config = dict(
    n_layer=8,
    d_model=384,
    n_head=6,
    n_kv_head=6,
    head_dim=64,
    d_mlp=1536,
    vocab_size=2689,
    activation='tanh_gelu',
    norm='layernorm',
    norm_place='pre',
    norm_eps=1e-06,
    positions='learned',
    qk_norm=False,
    attn_scale=0.125,
    bias='all',
    tie_embeddings=True,
    parallel_block=False,
    init='normal',
    init_std_qkv=0.0331,
    init_std_o=0.0,
    init_std_up=0.0331,
    init_std_down=0.0,
    optimizer='muon_variant',
    lr=0.00193,
    beta1=0.95,
    weight_decay=0.12,
    lr_head=0.00949,
    grad_clip=2.0,
    warmup_steps=200,
    schedule='wsd',
    decay_fraction=0.825,
    decay_shape='linear',
    final_lr_fraction=0.05,
    batch_tokens=131072,
    seq_len=512,
    doc_mask=False,
    train_tokens=834100000,
    steps=6364,
    dataset='wikipedia_en',
)
MLP neurons of a small language model. Each row is named by its layer, matrix (down: output weights) and neuron, and shows model dimensions 128-255. Each number is 500 + 50 x the weight over its row's rms, rounded and kept within 0 to 999. Numbers have three digits each.
A block is one neuron, or neurons of one layer that tend to fire together. After each block is what it responds to, as a language model described it from the Wikipedia text at the highest values.

L5.down135:484475454495433499462465525565569419518481433530445514417571477468489522415526502481530474451433516458539447494520452442452549563430474529523465537611501478490445387436559424406437477469544428483435497467505482449550447496533439509477475495509571465445520520528473535520510560543492523513444442476465536515463540426524611536538481528512526512578466498423567503493510476505416514562435
L5.down755:556482481458593526434490514478550466460480494548510551546473415430501501446455465511461492447424494535467453440454483493536444513579525554497535475565511493350429458514482415505414559564441520514480511507379621439479426541383499426502533478494448579491409543421487457541529521549465464473493491485460418551624496483512523480467483555490480505507518377488485467554511490476420481498411
Description: Education history phrasing

L3.down317:518532478510588465544513438473540469497442461500536441554515489581514540545521442406466408430543489466468474444492460523392502515557476520432520537509487463364408467513527485451492543546431432384569557481508502516376493448518495554527546593558518595511489506479603583470507466348475544547504471587543535465489463523475510518458453574477542522611536550496439514430520556552505474469475
L3.down404:489530466470538523478447379491479571517465599499430542490484498478493486506448435565532465530518555483531459552485536481422512589432529534510462473545514440518443394649408475538521513518511464577469605458459471511562523465561476599429488487443493510514461449427571484538530514360498424416515505532482556439579519535450498539455455514552407559497517591553523442466509574442563410547512
L3.down725:465507521503450481513444453508428530464469470510477503513448571568494563468473575466460439494531495429456540529646484430461475542429538549508473522498536569450490431559500482488508567537482522519617447546543428569517468488600517470425513544484519497508507398508521546471547574471507466468546496512511420510487469518447497585470366543514550551454490470626524467573539514399479397482587
L3.down763:554432560467480458563529541475494519444401537590512607584540533503431465461536502532514418591533538598596497413489584512662534478502515552480445532494475541618508556481480507480475551465591419538469457544504497459482559503521427467398535484552398526552432517459554569515611467437530464454514528461510433429570521530446545452545531488506542509459472472548443478489498541508465431519428
Description: Incomplete word-start fragments

L4.down55:491404402518483520503458419507479481501570512548467436464453539556483500448438542610505461560471444476570460514475452461530461455530533474554457497472441538410516447515573497576440436423409568504443581498527581504563460451434497569415510520458521468433511546465495506525482472507485569573547552431481508514566355542485505470488447471524485437410473528519458471445653528493495540377496
L4.down343:519547497489498511551432380473549438527558539426471647391554522357605493506497482450585540613479479550535521473450404495444542520467525565415525543508487507486479466563439504514518393480502574490506468550511482459445546484439540468542559426444413534464468437456519465485582538426498531515495519507606471508548590472540465536455526570497585478529461449474507608429504510568422474528489
L4.down367:464498456488478532415462408553468605512532510418484517453541473391565531517474484504537475466475562475573471472499462576513504445379462477554489482559516510520547473566543425408519628564579540531501541527561492409510554471509500493557490493524501570469519513482509481515538537405532464480529534383463529491490589448559564553480520510453521520523460497594510535421459536442460553460526
L4.down420:553477561486525425494551415519506513426436511463486495488425567468426543446543574445382459494498499551496461537433447499542564493378481497503491492437436494475499457486570463492501450481514423530477481507528466583468447509549647475550442490543529536437461479452422522508487506552511522503497578553491414421483559573516488458456505544488524530523407468423558414528441458520487460483579
L4.down494:495576514529530550606542500539469459533538502561499523537464555527557518531460524505438550527506538447450484534555507450395633480540574538574586533527440519515530526476467406426551566542544472365557484510496376452513515493458548541534567515507490547475434436446489569508503479490507525528587515465425555524416458420496486554552406547505491508576495482529450555591499559542503460471437
L4.down1184:494510571489509438477444507493462444410539513485500557467554500506568505496428570509513519504517451463485469551542549535474514511568456437463472516477410544556498500446492490456489539462496458430473480535553570529485470500366451482463494460610542472568443553448544497420478446456496506555464505453483563520512511519506467550552483487466581467485417586461443493462468551528565488474601
L4.down1401:467541426525540566554517437482515530447480547423512418498565518554519510526545530552538553471475433414433415520518550365498508452530574478529501502537508593425498493601553485504474536523527488490520476516497529474458469542586497541491503513486562568531502434452458486483508522493481442392458480526367525547449561430530569503488545445568471574560558461470403502473510567331522568530574
L4.down1449:512558433462637414427492537426520559484518544460478528510513508465552391564552436504595443491453499535471465540468531478519569524447417467508478484521543559509551516522524519466505574521522509499447521460518387513471404422472469352457411448469464497482454528530540507593523480464547512589459553501507545448560523503482511466546467568499457383500567501473530520400555492435500520445415
Description: Word-initial fragment "comp"

L3.down1046:507448482485521466540501528415609541597517616424542525405522512483467525501510445468486484481512567491496457649540499442474516437557531471541470510452536510487538525430456429492470459500572441516499489531534514498591623573583614478468520431406463433452462495500449559565559506549466473446408428455394391527393491517476491554529536472581448488547457499482474513475520460502553576497537
L3.down1249:534490571455605436575526519477597469480511405499489454542547456517454477490467456484476515425493528463527459508434543536558551576486583440550481515489480480417585531446502522463475492452479532519549498531425427495430490509470565448455425465536511478384451478451594550473371514533515496529493429547582479558424520485469558513465643577485544555516459428537467523515571478563538478481527
L3.down1353:475473490541478498498452574533524554435453542491552555409581597557467446509473517459483448450549559531484483586476637514546444522512531542573518487486417566518470444503535426452404518580548551484616462501457536384528535577541475486419487477569484461526473530452566550512520508512572494398463445576498548489464464498482532519532531497483520456593497436504495481444464411446558490550473
L3.down1405:537510497517500496479462469513432456522557547531505533478468572497479496508457581520476525511446492447429472578558533506396562464493522603571601520519601489513485450506561394394514393456573471465519490521425389446581538552562485453478561486446563502447415458462399532495479490464538499528547471411550452552466554420517573467540460505562571518600464523551514461501453486451466487500495
Description: Biographical predicate continuations

L4.down216:448492487427443538504498510502421448445504499418418445527449547531511519455589651501411487488521551457495540503544501543520500499561559482507553451461522464430506456540465421468429525582494484525471565529519542524610481460525397542461435489394567436430550464562576529577491490439524457483591498541405495486505411518453459477356476441467463522482534513472591419524508477535458580407462
L4.down353:583484482505468465396499435479499501524533499479493547590507411515519462378534490447422423551532510474508517513601477502468533508466424473602592397505441475529462579533515505522542470530501501478501494504529517505459509392512501495452460602486519457472431435563504485553601441460538465520464473538455510454488478525489484486618472489530602477576540551477620434551502517484555497490476
L4.down410:534487461503493452503472560595488406599545542472468409487467491518439520483583486498559468482457434411434468502522416446453506557459479496481532520542479441432570416422504451498518435428553462452436472435554465483476502502505561441403483530575555464442491640559478545524501492626590436469438515430451472564519487459534593679486495456495522396656518455498472517532468512525605455500583
L4.down697:400512478516385477528458497509436393469562467477515496409393564427450511505555535460527506447456556525554480546464500446492577576533560496526490428546516490581551546483482518486456473405500530398504566483494496497496535541536515512516455499515535434433497453411518557514467564472501498467463544458485460463528472481522516587478427552575550514508501413491526454490450439520403574407513
L4.down727:571478523505506495541583472422497456499488499571557443557547477549452473543577432548458429575463604511472483447451582571540471511418445518383478441559523435523445455454466524475456418422434527498532559430525609568522547508576408452565455548467550495494529390493505530493492492476394485460507591468455535510502453465510546478500529521549421599386431481482463435514508455489459538388440
L4.down740:501501422462529527533493445551448417498550590464603402485387488462510490398554513586495495478458560587554509426487502488514444460493550442489517461502561510564489460477424570548454559578480554517464472469564524523469592432533491425503495473531569425520483426514479621498555497455476553496507488535522488484538493522482395415513494498452402467554371589463620486496438472458468514404499
L4.down1313:500472512556501468530470605476563544435448421560518502522461497517419485439495429472427547433492508470565508464565354596506479439468501539472478477483405484535519540501518508437500568431500598584475457522489597475547531587505497484444437479423440455467542519463492443469561420362458476389561535490521543518582448548529475477473589521461524510490462487533511456521455468501468497459587
L4.down1366:506475518524488510477467533499474540517501450574533615474511594486539418506522502491446538489503549544489410600460544472550518527492464606497497528536495499598498491370563536563416464486581476482498421536526591495499422453458444461394642495555509483463491537458480535479560595484565443467535525609537486458505499521546474586391433535473487479544443470472433502418545524428421475553485
Description: Institution name anticipation